config.yaml
num_hidden_layers: 10
hidden_size: 192
num_attention_heads: 6
num_key_value_heads: 6
head_dim: 32
intermediate_size: 768
vocab_size: 2048
hidden_act: "gelu"
norm: "layernorm"
norm_place: "pre"
norm_eps: 1e-05
positions: "alibi"
qk_norm: false
attn_scale: 0.177
bias: "all"
tie_word_embeddings: true
parallel_block: false
init: "normal"
init_std_qkv: 0.0206
init_std_o: 0.0206
init_std_up: 0.0206
init_std_down: 0.0206
optimizer: "adamw"
learning_rate: 0.00159
beta1: 0.9
beta2: 0.99
weight_decay: 0.056
lr_head: 0.00622
max_grad_norm: 2.0
warmup_steps: 464
schedule: "wsd"
decay_fraction: 1.0
decay_shape: "linear"
final_lr_fraction: 0.02
batch_tokens: 16384
max_seq_len: 128
doc_mask: true
train_tokens: 171700000
max_steps: 10480
dataset: "wikipedia_en"
MLP neurons of a small language model. Each row is named by its layer, matrix (up: input weights) and neuron, and shows model dimensions 0-191. Each number is 500 + 40 x the weight over its row's rms, rounded and kept within 0 to 999. Numbers have three digits each.
A block is one neuron, or neurons of one layer that tend to fire together. After each block is what it responds to, as a language model described it from the Wikipedia text at the highest values.

L6.up345:470530586515510451462517440529482493362435452546531488383436522448505497537519466556442533503487602510481501516513444526473446508494513458530454493462527510493497490465541524496484524462453502506469478487422521538514451468528474451470481462462544480471469444522585552503497515499529432473532485531496454475461516539553560518550499554482470521471532385523611503564532447486460558496499556494481445536505453523499413522500522533547551455544450517503493492515462489519532501519559537542508455488507485479552476415504519474447527515435460494486594507467433535463469492510482504476
L6.up394:468577598538506522493502463481495501437461433489466535404540506459537507505510507549466453483502532514416476542550510501445410552560529435482473461542539472491511460513446592487547553429532490549478495416472511487550447494475562415509500506496492503501501426508566503527543511535523427503507509542536456475497473520475473489504474568468407545506526427513503523513526511486513517484578517434558460532529377514512470438534503574505477526542512517441450503522493452447508521500532534573506504571523480432530478500466517561550492511545462450435538479514468487517517502460459517478
L6.up448:476510607487507439455483488536487507464454477484494556369451476443499485532511457571430509495477546537439474539537537596478456523475491461530471442457444450496558460552472598456451480439513484549501530532484566523525499472502466475493466541446465448476430473496526514547502499567505463479524528460541498452474536565506462448479557573528455539456490480580528510520548492530441569480534538501535487504461427496452456519495506520467566456537496517515522507529465484547527485486499537587472492487445501469518514479532482481472600535513512578464569457467527490475464505543548454463
L6.up489:456479553551522466463493462576477550480457551549471494424440499467531491487535462571479491508497566447498488496547457473512458505530508453500508462522533436466451484440547571446465502486509548517522523488399479478521537463499564461545475479482535493490490417474591502484487581570463509501494520476483466455497526497468542509503539578526389545477467485531630425511524467546490509442482542456429479523455457497490414544526489490501509475446494507494505490500510478558549503465496535532525516532464555492524529511380512488376516536512479505482565495468471550487535527535500556494
Responds to: Table cell separators. Pipe, semicolon and colon separators between cells in tables, usually right after a number (e.g. 23 0 |), plus infobox colons and month names after "on".

L2.up607:517503573546465535453460478559506477501508483444491537444400452471507485572444496539538504574473541501535420478565554565464485521477522517528536476530450552507460411536471553535519541479526451526425507447488443506450441465528563445549579525505510551482506525443531486578548545524517463548541519503459546457573566499476510494492515478473450491491507439488470469528496489441530456524419570468549417528497450511452579556542475514459507507451540522485516492520437510527488581471459478537401464473498468515482585544506502441489505471504466489464493524458495466471492504451516506483
L2.up658:477491530554466562516500461560544526519514508565530566425427552438500495502492475528451466517484533463534443506511516523484442487446508529463493514484506534505547431472514513473495570441563523628484507519432529485572465463530562457552526551524513495543464462421465516499406524547482474489535513474455532480512433487503424556466502423432486501427552484447496569467508494499463502442479561490458444516478481462463455543483522501500498428467474516559525514586421493547551585536544488512449508430489469543559522516493528490524537460465496495495493463511530537483537550502488530421
Responds to: Month names in dates. Month names in full dates that expect a year to follow, after "In" or a day number (In September 2017, 8 August 1961), plus "born" and the comma before a year.

L7.up38:463506592483482508550603473547425480467509464495461506469508521468528478485505525496480506559561491531431456462524478508517475461557526485432456537471520544438468493422468530460502490545495549569495495455503543432508498465477514505466504523477508501533486427469544509476512541564503425509463470482470494505497498539468484477472507567528607492510515461470523515426534584481449435435415514545593505533489533576509561535546473514547481541536586485494535583512491444487528515447454456512489527515496521499505387488495460448523534504564483499553512461476476493568479570437431495532
L7.up74:537581489548545546525497515570449564468532528505445463451489506441486465542503449525472468511518421462532465490500570526500521459524488529452568569426525497412510427484500484459429472516518562516492545463483548519461457532505514474464555536446521518475469469551517485440520499576520480500599471451486479466536513525389488441494495503472495507461593436448544474521538539537424519463438490496485527547476443531512532519559471488522535474537475455536520493434505435500564496491549438463502463511568530565477472474457531589563528493574510524512498506452463517523532574494498486503
L7.up108:498453516518536424532484585520448488478496451507479553486524486493488454450480428491480449469516539526484446504535509436466499473446502455499422422474461478485569448484421499459427498551519491509500535501493538527516470521530484524529599533457483507479484495479491540469562553510526523456509515476550513469610451535513413418588517474479529525502551460547513456488520532531543447526542549412515510542538511479523496481564499483502487502519483580488468587466473489456543496514559461535428519526541535486571549539514553546526495419533500466395532447474536558529456517485559525467
L7.up253:464497545438515542478495472628462513504546471522536583427463449406462498507439437495501451500469547514520502491497413505557482465522506546501497531476485579526485458481467531470557509469463493474489525504528514510500502513500554494484535465426476474520439468500511501484513501515522512540511511458460450460492557488474438435436596476563467501500518476583484460498548483514514522510561511525501515513519506408425533566529480530507573450431572446538491513490495442508519515538555447575560490507491569545532483459529587507449610499563499521495466500509477461459548461522509567455
L7.up398:545528560515460531546557480455468522557559496517481548465489543469467553561462469437441464469480554518416552516496484461495512447520471504465480524423466519527480487498545504472456507501543541579443451436498475511543498526408522509453530492389483539496553411473517524424453437544424487489496514464490538482478545564453431464476528533513504476440538457532450542483547529546499569522457460472496497524482505467434545508490525540550532504515440460544425481495515483519534452501510477504487468575404589498533461520504531492538530544557525480582510479481496460455499568513470526449
L7.up479:529474570485513511533476544513446499531598533518583571463437420435516466533352459521532529558470495497479509497459519529499562539450444518482482498533469444515510449512497500513530437481493487550437541504491522584550497509491554501454526446448482492433483412500493499500573515459477495497442541514485504444550465451370504445501550463526477501452493542526483531415517517539597553496510491508501446511547488533494456499524461487519510497484565534517537480502485480519527501547492449456515454487530549574520442431516547586462514501466505481527493566519515486481518513498559532546
L7.up632:512549519459506474541509528563513465516580531471508502436466554499501489499491376535504506497566526452417527517539452492521421498508479459453503496525566513449486430517487479498412453492447564469501539529516522520502446463507639550497550486500490459535517512442554483486525523545489524483513530411508447474558522474504505453535558514538464497509513469512543522475454564486531413558530436500476520527525490496523444524550470469506598545443507537556444497425436489454488399554516478511484414505517532502483544525443472493498525460555533461485502563510511516508472532516422522486
L7.up676:521575525476453562523489562532523440501537484459430522500526415551463499511485461525440491503557513539538446492470478446487487388466385493514552519483467442464540484491416513490452511481541575430463528522554474462459432485493535517481501501468448476472529502455481494452545511525529545519567531540437544470517512540462509447531531501512479573424554509477496512464497475471547511518492499466484506511452462526524578519558509524515553529488575503545471526510504427480486541458519465452529559557460440543482499471537478518574524443592521437574539514540512526527481610490487478496
Responds to: Negation and mid-word pieces. The t of n't contractions (don't, wouldn't, didn't) and not after do or did, plus inner word pieces like er in federal.

L2.up83:474519523504483533509509537546492491444545505511508584490502585503518467502479564509454444505528557531467497467565530503456412528488456551456438460507504485429435530506431488482442512449502527539509475428523560457524507459488543570533494459474485437538513530487456504499525561517528475511468521451513517478471429513504483412492554522542504532533520499511537434526507600526530541516451478479528418511481482483499554481555452501524517435358521498524539551557451493520531473443584521506491560552499473501504497500508486600511587476544426447499495512540467574499458547460433525496
L2.up198:442511461470499568575465497553464496493516485471551470451503509514555498477464611541569434499454434543447460497438449520467499478488481515464467516525471481384509436467475485510457534502466598477555495432526440480498497464517570445511580531423542515568459464516502556529446521531490511476514513431558491483492496589434443451482508547536442517471472436427502476466538536555520498499525487509513442518537474492466548461493512547523491464509522440579542596494472533560594494501598484530493480504520503507502500497474467528491536517553471509492529456474452519479514514522458517522
Responds to: Adverb -ly suffix. The -ly or -ally suffix piece that completes a split adverb, such as serious-ly, large-ly, tradition-ally; also a clause-initial he after a date, and endings of split words like Sil-ver.

L6.up389:460549558430557519469450542508534441578574497540508529503516498461473542539416453478449511575499458517511518496516487553421447467485442474549574503492533480472442485516476514484521441501440498508562556457516426549488482533543512508495474542431495510526461503408513522523427505442505484498510455462514420500523472467465444457531509546451449505458534487472530507491441497541517518576526504503504478504552515547584461535527493538631613502538485495547472490525501498524528510496487428568478467541507514482508521531471566556516538475553512523467472456486399516553449545495494500451
L6.up503:529515565494502486522443498584532470435565507508447466423551505405486480506474508509553459550480471431460504485457523473484429544480556500478539516478540502474520470537463490506434536499461578458423555400504507536472509448485565496507522521559534510500498537479535487489511538546584565479549472465522466497515464515428436471490544518518531491464553450530552497482476490541600485508566497452452501531531483540536470564535465468519537498494501479550467603480481443456528469492522452547549518493424519542481513514500573524437528447544483464438476479453481495534479586480417552478
L6.up656:549541509470577525570552463558452466518543436578446504413497512471534490501501453546544511499475517550490559444508420496548543506474491544426463549484476470541511497474452508478490486465521575453531584429487516580504563468536528495429508505528501477485399539539535460480519522508532505473520493466531434456524521455495435474424480519511488489417498510499543546426492502499538536491621512523461467516502496485508466542548462447540583456478478461546474524523476507530516482533535470482538463496490612573523458489522523473416527478460510478544453506481490552487533465451438524496
L6.up752:501540529453509523478482501542557487587578505441501588459506506468467558516542531467479479489490478469499439503483511445464448394451494501519543550497549524474515440542471481502475443466462514475562497481505517498534418563487484513507475492451459483514508432522549429508435508482565498502552577429573466498475555497493452484556528505440532499460554509497549504391488523534541568480588402512457440521544461528515490494530482548499578484528541489512495586437462513476505474541492461540503459467481540496496410484537581534504519460516458477478544545461486496459533557472509465447
Responds to: Modal auxiliaries and negation. Modals, auxiliaries and negation that come before a main verb, such as would, must, should, may, not and n't; also the not in notably or noteworthy, and well in "as well as".

L7.up95:481524507597499525479453463482552497494571465476540555484495548419535501524504528509478490538485428448492452515531392484387419468523527486590466505553528457553464508488479551508572529432493470537485559477487429428420492497524515421484464533487516516569451504484562505516450492522524480577539465553540498456467478511507470468546518493517425550465510458470507485505481504489463453549518467471498458538540483524542456492557526490507445474505558551492487472613452558565510527458566516546533573488447485484467505495527506462504464516539420520449527479492458503481544472534569502505
L7.up190:548489588510487457497479531482510484435497484484517532414514513524540482513469486500425501535521477481406421535478509497399517470453549529578398438445454480500529511508483541479467592487544492550468536411483486481534467459518530498517546495380547477574511442495492441515553465568479494506464480544471499489481543507516477454571519522522485533423539491543499490523484515481453577442467506552504490516476434527511493580516466555532500486523516535538498525566477526445574538515502522584475474528466494435483491550445521521541427533534485532467543479535526507419450532476485466468
L7.up222:550528527526502394527519509472536555502459481566503508386469550447523492574455445456482455508460504463486484466493483463462511534510390502527507528427508500561531444514456527500550472499476477568483563465484486575494532499501506497431501528462514467471438525555473536479505572556467574494475432468434440470497479518465552516535536459495437534480509456558466476510492456485483541483464465469468452512512420503478572513468493519541493477566504516539521518524495533574552490541582481580482513490468521500519484530454499487479520549548534538474527386516404570453480433483476499464
L7.up348:510518536572448456498494530551507457500463507417502548466493545478519523495491523490418499526410543477586460484523458507482407493483478529471512470522466478489490458495479488495448499414510604549494469472399497496488476482449581442475513540475510505538450494451543511568533556497492446480528414487548556529529499494513525500530478527537474572481530472512488585504468517498427491515524541487556481513452462543468500536514517514504443492577547449517482519561449560491531578487585515494495518444454495489519555462510485511509461458463415468484556453538505611552438492514514459423
L7.up400:484512563564459519392491436508504470423454438472501529456482465438519542533507474574446505497536559433449453463496527539482533502504493505499456497547489446494457484466510533534495539417518535494447542424398530501501479470488560486451547521508533466496531463487543595524595495552558487476562469488489501445538558543524562509521479532464487507514527417491475552508545539492453518495468536373454502538478458510538422506545476568535497449479491525474496552526502462557518497513521522543478539549504507440548491407538478541515507421481466489496539467502447533506423513496482482500
L7.up456:403483545549494437567537469568536488436536406468524529481497512451504464451461461515416457509461562591453484530578559453473478459506517535478446459484533500519499423522458491468566522458481578514442534507499530488499504483493512438420543466520443517512505563535573471552526489556491489466486512479504523466497466561537503496524483464484526491522539478549471508393505520490461442498527474509496536535489509515532495513434474512443469485478496531508449476494452435528499528475579517545486511517475516559528545499496553469547582485571489494546524507512552472409474488481534394598
L7.up551:528565572543452443466463489528545487498534500467508514465460480400540498492540504491497475581481529501413474420467535498567452470548529521558479542516495528526488416512486503472504529495472613529423585485470481428440510499433493488473467528464491468540534556494487568482517555467537469489500507507514516468504485570455468498542522516483484513483544472417487553529528451444551470450509393513472479517510413532515547479606444444504495525493483513569493413495477465508510562514535488539398519474515507458509556502517450500452510463565476471515489536505512564525474503490530534563
L7.up701:453558483527391429499552495488496472486518513557479566460554444457478484479534497502529487450508482544478468495498470475468518472464498433484474528479501498531407441483493555452498488487570521555468581480496505474471522465459510524435494521428471520504509470500497432506576513574535559566501448474546469499534538480467416471530482455444535569460485483531539463469470494499487514513494535453486440536503467489574505525405492462487623452605528472528446551499475471452500588494501486509535511455463614535539509460511497576548499574503542564541519469508525499499497513518533495469
Responds to: Date month before number. Month names and field labels (colons, "born", "of") just before a day, year or figure, e.g. released on June 12, born February, Density:.